From a checkpoint of a small transformer trained on Wikipedia: MLP 6144 ReLU.
MLP neurons of a small language model. Each row is named by its layer, matrix (up: input weights; down: output weights) and neuron, and shows model dimensions 96-223. Each number is 500 + 40 x the weight over its row's rms, rounded and kept within 0 to 999. Numbers have three digits each.
Before each neuron's rows, "fires before" lists the tokens most often just after its 100 highest values on Wikipedia text that the model never trained on. A number after a token or word is its count.

fires before: "| " 36, "9 " 7, "8 " 5, "==" 4, "al" 4
L2.up911:496526517504466526433507517562517520477541514487530526462553529540520574464522523416549483489498565495550501508560475509431476471534489469521420528488517413501423544472460647507469485449464465487517530499554487490483450523552524514540509534522498544479509433477511493515588525510487466562527458463475477577485504488517456502562519464574421422482541525557505504464535453510527548495408
L2.down911:593491444490448495455505499559442547481511600506515515439489615501479513497492571447531474450472571549477449536516493499501518438451504485440457452477494427462444553525452470467491505593558491540556492465556504471516581531480515524458544566479533550470491517530436477600554581521566544456498503523491515509598497455492498501538486516497465480517498556521451462468498542456518554554475

fires before: "\n" 58, "\n\n" 13
L2.up2427:464524549551468492459407597507525522503514510495533431466546378503551541622493493440470522489592507528464544471445541512496430468512482511489532484520457484488490447507449572498471572527437499463474546562490452511531508552472530511559432493479531481430538502532462539460534396523508528494452501539495523524467417504483544478547518528554469435500497419562430537449576508501485481546517
L2.down2427:510517419505493527456437481528544531475500470467488513521561529476563512535575467540502527489562461525542491435456485548478479494534572540516468533520480488491432504463502393518518500555466450568444545564456397601514447480540499500507472516511522500525505427492378487434447447485518487463448531528506503459393462531544468528499512472470568525514484402528485481567532549447475486561517

fires before: "\n\n" 80, "\n" 13
L2.up6049:531487551480536501454481575459485489487539568480512483477515449436546500583521511491514497495465493487534414469470469450508476430553422412494489469508497497489447497436552482546512517545499475461479473509600561523468502456557519532521479490594510479551456499486473532546556467477527503532535510484513595506441445508531462549471448480518499440441511550495527485435523512507507541546513
L2.down6049:521521467452489525524521505439509443461493506454545416429521536494510505550465410525493414495499406584531515469477469443545486515565458490531527371422567478509501471506439517527487455477447461464487570496459441559552515510511508469515490494472560564511518470499542527552549558466481512437519504532535487504512559484568476556509572528487463498486514505553465518475497468537504568556519

fires before: ", " 37, ". " 9, "'" 8, ": " 8, ") " 5, "\n" 4
L2.up589:505561461442439520503537573457558466598559546509502474468515492561457554576489560461588463483455470479456520557530497470510460514519415472528463519509448464403483504463468515530491561467545503520573501512494521419504465501475497565501517497548429462513502424543475528541581475525518534505464549493498446485411524449498511540535473467510474467393410507500506503467532526556483516562451
L2.down589:513597514483507476530449498541466548544510521509502541525461470506461535524564444468519453486523498516510485477468499515524491437474480517421486526550561460533504526566595445471466516495487465525465501489473508515506513500547526430512537550554551494413500551441479549531467476527497535507525484484513611456550580530475480534507523507498527472493507545470447497552475449491518496495487

fires before: "| " 29, "|" 11, "(" 5, "1" 4, "3" 4
L2.up3316:487532490447516527471476543426577471551505548479489513459494455515543578494519515503519549528528516500553422461532519498485491496511536499473443560552471550447494495476565538597525578512495450562526480496537514488508493466411580557475516555475432489480515336524494491462483519524504392532502487507454506520468478487508383555517454505482511514445515509569488535468507504493443474524525
L2.down3316:541600478499523534532451508508582573518527422501523501496473587570430503568481529522478529510489505525479463509545441424472501502487504619549531516478460451523496450484500492571524535471470511485500496551478504455488502540493511488499462504477475508486472437454417504372543572434532501468449520509523467503489496510531504499532507531557478471535499478443437506440552450510492466527453

fires before: "| " 52, "the " 7, "a " 4
L2.up5202:528538602497531529447512531502625505490527517499513489528578450505487533549469525444547502418508474475530492445497494382481493481505495478516480489510480466539464433530509507472454485411515504503483519513489485493532482447467487517512476477536452475499490549485555509478527533440512535434455469465485465511478529444521537534485576494496526481500484494411400518555513474445586432449487
L2.down5202:518477435531444406487473461537425525472466512490555492475480495543521568470443524470474521497537499552536518577514518518467488522562423564490465481542508356552541514547557540503458567507486450484509565479461484526494532469475464526484508524490529465481497522512493498524486479528474483529557472436497476480467473447492518511472524430497603503519470578526514478479456463476495499452574

fires before: "| " 40, "|" 9, "1" 7, "0" 5, "2" 4
L2.up4348:488512494469491528489449565551512540494496530488518505456475495493550526536534517474536503514443529504441457476453463406491428545610510395539437541496515406526482399429553504466461519514523436481545527496512539529526475537493452516511463533527494529502492489486504512523497475472510486504538498542486519515430447517484438538550402501520484408539473526513537534505544505515527534558491
L2.down4348:534399510501478459511533463496524487482480517497464488523560459497422488468531480544468536524530582448474468536544548460526489488471450495511490492438526468567397473433527491532502539438494528481444562500519499539515478470567453467504568418521448595518538522512491455545438451454480421538558494463502380570591503470511474470504595482507483502542468525503496417550540506529488440485493

fires before: "s " 38, "\n" 10, "\n  " 7
L2.up4689:531496520524523520489447555481579485535494507497456505528474539490547496533467563428549541501473525507597505525517439514477499531568435467476417556562492479498452482490511455466503492500530501493577486527494552491495423471458518486530436470516447494475525491532571522454494465442428458463463526502499507546479510498486491511509563443548547466521446516498534552530516514515539481506514
L2.down4689:552599500529477441520498510475484529473508509485523551590463464512521504459503462524537544558474433436468493500521500551530433548413457480554460464567531450566488510515507518549483440472591468502485417537483568413514550499513457508527478568486467471437562445481538522476498422484546509546520525488529589549569494458537589478563508486460466493496554485489406552508459546457478507571498

fires before: "| " 76, "\n" 7
L2.up2221:498487465486488504494519575547513500481501570494518493553528502470545448554435452470519468480480475489503496498450403478479498482493518471502458487513492442519473557507488522500475583496464535524522527516497512509420517481467429575471582529469495417501458568504487545488546447442504420526533467493536482511451439504535529564435544497616474476481448564524561559459478511444495516526543
L2.down2221:511578517469489482507520518449477530554491507518550534487544537543526586461422556510532557463599514515501514490536558443495560515465439487491518496466473445554457455478523530543568475464462440514471486497461482520554468473528497540511511532503476535502505563470572554498513503533489654534566588493474533520562521534480511496593511533464554447483423484582458440520504396654480430479476

fires before: "s " 46, "finals " 6, ", " 4, "of " 4
L2.up2400:479592546555499519504500512440533497506522507504484532462564524554463496455511566488474449477418537487607476496551551483425474457533481448514417478501429499470502513441515532545475530562460431520462585508460453476416437431585538512489537464524421443514413547472570430573540488493516521571480435477459536469487526473503470545452543472493457505476478431527478539465477486539465532453454
L2.down2400:482482449479484541562533500441409466488438460521467480558519459521467554492508500515558491533578522395424492511531463511536447552509439528545482479451510479523480442482562576527559465520555503614474577455459506521499490435573475509461515552452497488499422524477529569508503525493444412526494527525508468492516514470460465527485445483565481506461500545499447507476493498477568540519495

fires before: "| " 29, "\"" 8, "Car" 7, "C" 6, "12" 4
L2.up5135:443441524428511482533463540511523388496524522508545537533465474519449498483540519481523489444480532494581573556572489439468533444509450500533507517430490447409540461506461494559526463390498552517545541556491499466540480481497533514509524491552493500463490511416563501600477515513465543495538484529518560496496519391451467470472534540471450541510522497553525498503521460480459549496503
L2.down5135:469517508546450528445474501475509511468531500489453536519465477465499569552530476453519513557522524474460482494511412479421527509370481515502523523483478478523463515580468530502525480535473501465453550524521493466461515485494451552498477480502498486539535486533506468424516479492524478497497465442504456531544519536544562526529547439510516490503532599450551510544506523514470538495506

fires before: "| " 34, "===" 13, "==" 11, "=== " 8, "====" 4, "= " 4
L2.up4939:537499503542471531493410532495555491527582522486492483478613488486485501500454531485558510505530473510551574535473575480495460504547522461500414531520445482432459517512495524541480556485494607522489504568467494517530503470503465542524472424521469500491522532499572503492498497491552538538471527577480493523459466467443518518535510463539501480490496459511480504520509452503510534521404
L2.down4939:455588532484535473510478500505533481546645489476499440556577539521455439413451497499497438446502552483498429464537531428511483480528478531502439509541473462443460438469524508491460472498461481457569520492452452490443505578534491481517491543531478434473522428516494478636472459524468499520423523479506492518492512494531515470486506513555510532463555453566430568494522551539531506451407

fires before: "| " 46, "- " 4
L2.up1898:556498534537478530422512546479540522486507487501539434548569484410543498545481546429560485435535453477501488423496543413556505488473532492477479513523534504589468456511478528511506458488486470482514532506468461502491452507564525421575421492575456501568440453503546564518526538515527437477499521507472513587519475551515421499540492492478479494435580490590500537458522518519488508521450
L2.down1898:449468538393441492523543468431523608435517567484501506599413559500473510470475454469477445474553531547541424499505480495514568535577541519497546498559492461467469435493561442506513571495489546466514486532520516460495546500512519523451520523409536495471474539513452509459566500550498514455449537475516491513473550491469530525432441557465529496535445435492487492523500468449532476539535

fires before: "s " 43, "U" 6, "T" 5, "Vol" 4
L2.up1897:520551511575521532546455519464478500552532492515485528513494374536454556552495485484583517454556512508605492394508559473494492492437520505518426583495488477413500463526523468503498513477461460470501562471517523497479439501451480506557446444560456514477433523538495512477546524452517440485471469509488491500515493522526526549504571495527415506463421393490524604537520422523496494462471
L2.down1897:487492448566518542508436520462417530524527489505459555567460465496443482516525515513504527565511448482505492498469463569533453486503486450467564476473492502465559628458510556521574587414518413464522579517523523481506492493553521494536378526455480453508521480420368463503480544457484524534511473449517406553536562456476499539511538420504491465509477533518535557466440511528500543532534

fires before: "the " 33, "Ad" 14, "up " 5, "| " 4, "a " 4
L2.up500:487530529430471524415486504520540553485526531488494510469450516495521464531534533457565518517495558468497472433543482485473513452512498514502579462506411481411501488516555482552504496446552499545479494580535504483454453451434454576452445537565549546477551515475515510430562504423499510465527499494473426511518521522496467521507519465513533517470538451503516532455525472514506543435441
L2.down500:530487559440486511520510465488532528476559535502484511539480472475549483486500487585478523442516481501472531532461537571456529526532526471505530584495460490439532483475562505498558472410499498390518484484486487439461525463536602462495455480507486526403497498503508518514513492454474497472485500531503494495497469522461483465434486563446554533500418444463479467377511482408499555537469

fires before: "| " 35, "votes " 6, ": " 5, "(" 5, "of " 4
L2.up3092:570543552471471509516512523528451505594556501495478518481559466498506534472548483497531589506516492493577512480569571497519507478512477564450523491471461478472488456533501472558520481460452465518532539508454529474513496424495515506540492485548477396521418441521530502589571529469559506493498534541478534472558503519533458490529541417459474502477515512528473526429517479511516464495449
L2.down3092:503478555456507517547537452528529534429427550502420460543473486542560472488534542494475515411436518552530496487472465568517530532529531549474462490432434530500497445527472463462509423484501564593529502497513477494531491408564509589509484556543500533476500588497532438530514441544476508513513549490515487525458500397502424519556422559495505471488549487477444457472448509511466490472518

fires before: "| " 27, "Republican " 11, "Democratic " 8, "Candidate " 6, " " 4, "Liberal " 4
L2.up1449:527493569453524521483446530430621474523500491500495535531513540450426495499529508509599578488506473558437448554516578532519511432544456485490413493567447486457478433515463561582502518467555472509457574544484417488526476517427482450474490576563459481534517452448498488456534518371520529520545532490505581520554512519482443495436490474541503464463501507434441505445524500438516499453535
L2.down1449:485532477476472532495451494470547503471516442495505517477510505501475502502608509496507433469548514537518481547514585468482474501498519639514461493497443451462540496412487476559468479528525543555516535496521484391488506442439458471522499519478549444466483488474448512583509465505526560373473507528500494496530536499537523552479513467505458448431563573356519520490525578498465501450569

fires before: "| " 64, "– " 5, "metres " 4
L2.up942:485605535507561515475530542523531538478576516531497510490512483478483508519503487419459585525468521518487491539460592464522533521537453502488450481458466459430464513447496519515529571460512478466515505540568481433476557511455431518397451470530456512550536554456567509517502485533506497548527431506496489533495493471436443495478511532567498367524378527533467512467554459492441591514485
L2.down942:478507497542407528452504474409464572512551536489516472459558554586539527514532497516467523466476481458419497536413519477416506503540497469494488441456524475506527442490558488444549537507516504533561481569498457474495440497518477556487563525515520479498494466539585490505469536437455569508504519409512570503469482506415518493522510535470504527469468490406499486521525487460532501573410

fires before: "s " 98
L2.up5979:566517519545492512499541574526554487499520485509477542540549539564506498550497592473512485453566528498575584546487460510421535506561456489483460549443522497469520552579504516524456510483463531411445489519565410438553427517510519502525480458523457414423457559508464502547532521512439513573436465511504486521484508456495499544509514513568463521453520439442448555473506438535521520464421
L2.down5979:481482484496442473462483521469567458532516523508507471506521458531515509593533506566454508504488456492480461531472440500542524507508475532549476503529460486439533498426502540495479510448498561478499498475447478429495557485459506496545547526464462533457440535395519486546491530493500424487440523468523504506465528525482510544553429593450530516462570527426542543502497447490493472576597

fires before: ", " 26, "-" 8, ". " 7, ": " 6, "'" 4, "\n" 4
L2.up5166:492558516501491510483509504481568461553467504510492486472531411590498517585516514473533509438533484512479509444486587482505521517501466489534436550510460523466495482515535498523475522458542457468504466468502510424495462478496477572524523553543472512523491520478497541498544452529501507460472467463496505470561467530490540515498445544551501512446503381512490537527498468471505510457481
L2.down5166:576560525546482553539480525518430542458468536519535543484466523478482448529510552433496491493451491489471550493486461424497522529525426456539492476526509518485497561532567434448451489535491515535495506523565544502486473516479550436460606460468480567401472477470465534501479536464488450432500585479485502490567483489445449519498516494546544517550578493475507449505459547539493414496421

fires before: "the " 20, "\"" 15, "a " 13, "it " 4
L2.up1206:474508596486490493452544529455503524444512454488479503502458442548529575416504498494553545537459492572495476466544601519426462436481532549525512510518499483532496446484577467506539505475420507487507475447557481546542521485512533542517526510544483516518518463444496516432473504452442458547555416489481511571495501506464524480513536480527521468428414534435444514451531475490474501426512
L2.down1206:457487439521501530461496462492504540433535404499530468499588479464510502523510474503526466469458464469542543505536471579438505515508580519544506499485497469496484570549526446520491462457512520500533511512528522483409514511590508538558445450513480412474559477481499532477454512459495461515536487488519532520496422459457514491539532512534543507510506504499427489518511499548502561526581

fires before: "| " 30, "to " 9, "|" 7, "(" 6, "the " 4
L2.up2817:507509466503484491475559518482530502543533534521496542433479402503509564566480570409532535494530461445550447429581458498512429482536469513564432482524457466567446527458527538511429537490532439481542466591516596459467503531491490510571450557559471487457549447584503534463550445493489467481557531499511479502508455533508460491558496457528556475406532485522475562583482494493501458488518
L2.down2817:466493610475482482536481521488500493478547454466515485531501505504519427494481469536463464495490569574431571583438506439432531482429462437462482527436519503454490484470505488500529504488509551517492558402560438558486477513477507498392614477491520514558479520466524512527482509423529477460432502494482513609585506461486489508431545514532428511545437478500580457426535552553524555478451

fires before: "| " 47, ", " 7, ": " 4
L2.up536:413570530461531517470518535508594481531585454516500513545554514502541559459433489478568477500447524461495491513486535510424549502530507455527504477541495513526439570493494492471487521518506552578470525486497599469443467479506546445509550468461547422490492555455522491550515541490470483557489449530438471482477514475489493499450514542572468485451437452500471618484526504395489537482479
L2.down536:537509500472454511541535529514549407473511487509485513445513541511531496483457476399528504521529536474521467536507480529534521535495539473513510519568474462483467469539443559430549486474454458517498487554459539498499477472533500464437515551525507504503523508479553442483471436529490533570484497525473485502545453476529531531506500426493538455493492493501469475503531436531531510479498

fires before: "\n" 31, "| " 24, "(" 5, "2" 5
L2.up114:459580511486513557520518551560458533578551465469481463525533454462527583445495493491482473481494468422514457444543477540475454472487481499573538492468455448496454493531493526535487478438492454563489524491481596477529571543481529589463518562490484452522477520545484542545531498543516545542561505450493500501442412468479504558521500500535506478517472507469490524574516482488579555534496
L2.down114:575486477473494604536485500505562496568488546504573555512546471478480498481530531499501472503460451442506493530517477512463525487517398486457512498545484525545543538491551494457529600493504438474494429447419464453507475500455497477500511544471470583472522459456485494451540451513527463513556540459472401542508509452546505477469431481463500442545483541514395489561528433569508534452443

fires before: "| " 39, "." 7, "(" 6, "," 6, ". " 5
L2.up3135:526469479556496505505510537544563445489517532509525531477557484455548521479440542479588474527497477529539535460507510508436454482517502530472462536422514503522506494461417486446466441435519552535528542548454534445493475470526498453532458472503442502495469441481494495535510558519477427557480433559483491522445458464520484483557534520597523518501561495526460496476567424489537521565419
L2.down3135:501400488503519505537457474547563521503472481480575468496538498511469426491555429546480456429467451436511431451534436521513579488447515520515486491511478504482527499530453540514428477441523536446499463538494535540506466508499468553479482500536481501489534603457502449424464549523489500539457511485540508491486571592540491542468495471475476486643514507500515523498458451490410576538430

fires before: "\n" 29, "| " 28, "Nad" 4
L2.up2996:445564625532450503559445519494519445524538504517580490523512437452490510483530500420550514505482486485491540497525522446405465471512534483499552464580491439517498485524426545538523534429499502531552578422513466461573519454520537540477509501542491416487401444564500554495554498482565445506539534493470537500486512522537529486567525481473414409477538521482495539535536453474575514488526
L2.down2996:495548508503502515452482498438503460525542487475483491426542526418531526421505519482487471490450488585456500500501503482494560501456530517495451523493487497525506497435525501505475481594486547529499494510554529505489526518528473432492390518496430519524443528593519513567496471447448477453446446494523473569486420450483519497507539520575547455506508542533544495437505521575409508511560

fires before: "'" 31, "\n" 10, "\n  " 8, "202" 4
L2.up3146:539488455498451509452488533544599422477524459490575551515526537519465512579458620475489474460531476522522509464505509542469453491530482475521517490510378461457456492538482496501448517483442510512413486532492556518482537492487602531491461514488447430497493493480532516631462525494413482464518523508529463449521477503510540497577507482535406548506522514559404539496510486431532488533485
L2.down3146:575528440539540500468474581562515437597401512498469506535468538519451467517563480516465497485529480509441483493589552436497490439518519491525496544528527450502559556475454552489456518534527535526489464450447461552518494488492491472517486566490557520511411535529457557494439509546466471458478495495512562391509548545512562480449510505471470542531503508518511511436559585498421551447488

fires before: "| " 49, "|" 5, "." 4, "4 " 4, "1 " 4
L2.up3096:553462490474488522469504527569559500492527426533533522466553464507476499542476552437473503505518484449575566526558477504495467462447482545487452464507437490585490536505479573494527508494430520578576501563551571447458502542460537594539451529482526441466490413560491528460487512512556469489481467534501480534466454573486493500530519475532499509515546444486508545512476488579525534508495
L2.down3096:490475451454453527510458541603510462424503484490606501431408492528475480428502558494455495478486516508459492503448489469556573516591533507499516447479566507374507548563425443511541432544455583473470518460540512489418474406480466532457504489475457496466424497530507539544485576520450558535543493519489477464488574484487495487412576528508520491465564469505495468439482527527497509550507

fires before: "| " 44, "Liberal " 8, "Republican " 6, "Democratic " 5, "Labour " 4, "Labor " 4
L2.up3753:492489556518510514506414554479582498433525453514470444486501484477573480565472531436526584507474500506499483521504546501523384532512506547503544469465434464423552469492479532446531475495520486487547514521484552506556459592519526450560468549517501557478520439545566549523542450411523519470519453543512531482509479442449490496511527455454509522533491456450481502531555445476515525513508
L2.down3753:458492508492526489454519419529461469503479494523551522495459492499510461498519566536562427468465547526536527528535440472546506495479441544563541580459505522509494448482487456448492547491520524479489459509507495450438497494526488502530564522476456556434451497475533535489511397473566452469552498446533493528489443479485501528526524516509533545504530601495561490489487529561437465496502

fires before: "| " 33, " " 7, "|" 6, ") " 4
L2.up1913:541487537449505519568424533454549470506493480470458540543551440552465479526486529468524488472504436468446564481523510532519421473500481481539517571505423502492561454480475643537500571473494555484450497499526537493553468515456512547516456507495473489536510457431462504551492495491443511482482485535493532523489471417487464553508430470464468448510452497497463481525464429471547460464470
L2.down1913:500535536532502607497556494501505479566525518508455454556559449534538440506493480515497440528496475457482516527472503503506473496426533400523508564532469454551614485488566573440546617480478547472511470562505471456529456473521490455478470493498463426560524478450504516523463423505558546522486468513494524497366494469524518470517472477532498536494526474451555513552514517515565468521532

fires before: "| " 51, "|" 10, "as " 4
L2.up1780:505554483529503551464459519531524540449533527504455494506578488579534607512439532459505478490548461509502455453480517495434482514534426461527496487546464474501493440507473535486507460473553538503572514537476579521468479468545457468472488498511445557463517479469497546555533573500525498486477522474448533501480512546507510514515487508523493450506432557468472534508496494503510489507479
L2.down1780:449490492506447449480508500450471504505484525484504524484494571528508538482498432504492484520410531494493464522559447539463508451448481508580502542509490395416519438544464516381490487516487503464518504491487446580519518483528431575529458519461540433496559557601542526498490499489470499583515472460491477506479467491525566539540553409530464450470477504494521482450483461460527473482508

fires before: "| " 29, "0 " 15, "votes " 7, "4 " 6
L2.up2814:559589519539501524508518572518541490501553483510426532395480567565556537522503522422558466511508541451513469528514552458537451432542405453608463518504522479488512537467471566539479513474596537565581552558528539480509494487489486514489498535496479525511519486537551515488567519483482486505488491486473550491468478481480435524511430530482436394517516497518457564423540556487475542511504
L2.down2814:445545500480479536549470499423509586496484565503497501415502496565533578537579552456508505480479542480431504428459502465518522480498481487474452423443460544516484426462520516444580601529513474530595524454435506527527539460546447530463485558553459494582501527474510414498559506521502584503496547489487576568434545515478510492519415481498468478501423524491456467508457490547555472508437

fires before: "–" 49, "-" 10
L2.up1843:498483551482500501458443549470504552515510490497497537406515499486572558566472534488511486493421537488509477446495551457485421461516471429519490529509458512538447450506479474457547521525448506519498483499526490504519494520492554437507509487508487495443532426523488552457513504499540556517460388462448461486464457509557478489549507501497510416443503496478507499409527465492454522479523
L2.down1843:467501460533609427509463560483495554495479526470526459501564532541542481508497462504463456529481558524513506498500535511506460480493473502477563511446466542491503556508499428530496432481442502489570529481459506446460508503507488472488453486543471507518551527486485509484479504508440540443467475471526533459449524584469519522507502475461473489512544415516513461470463522519453459469500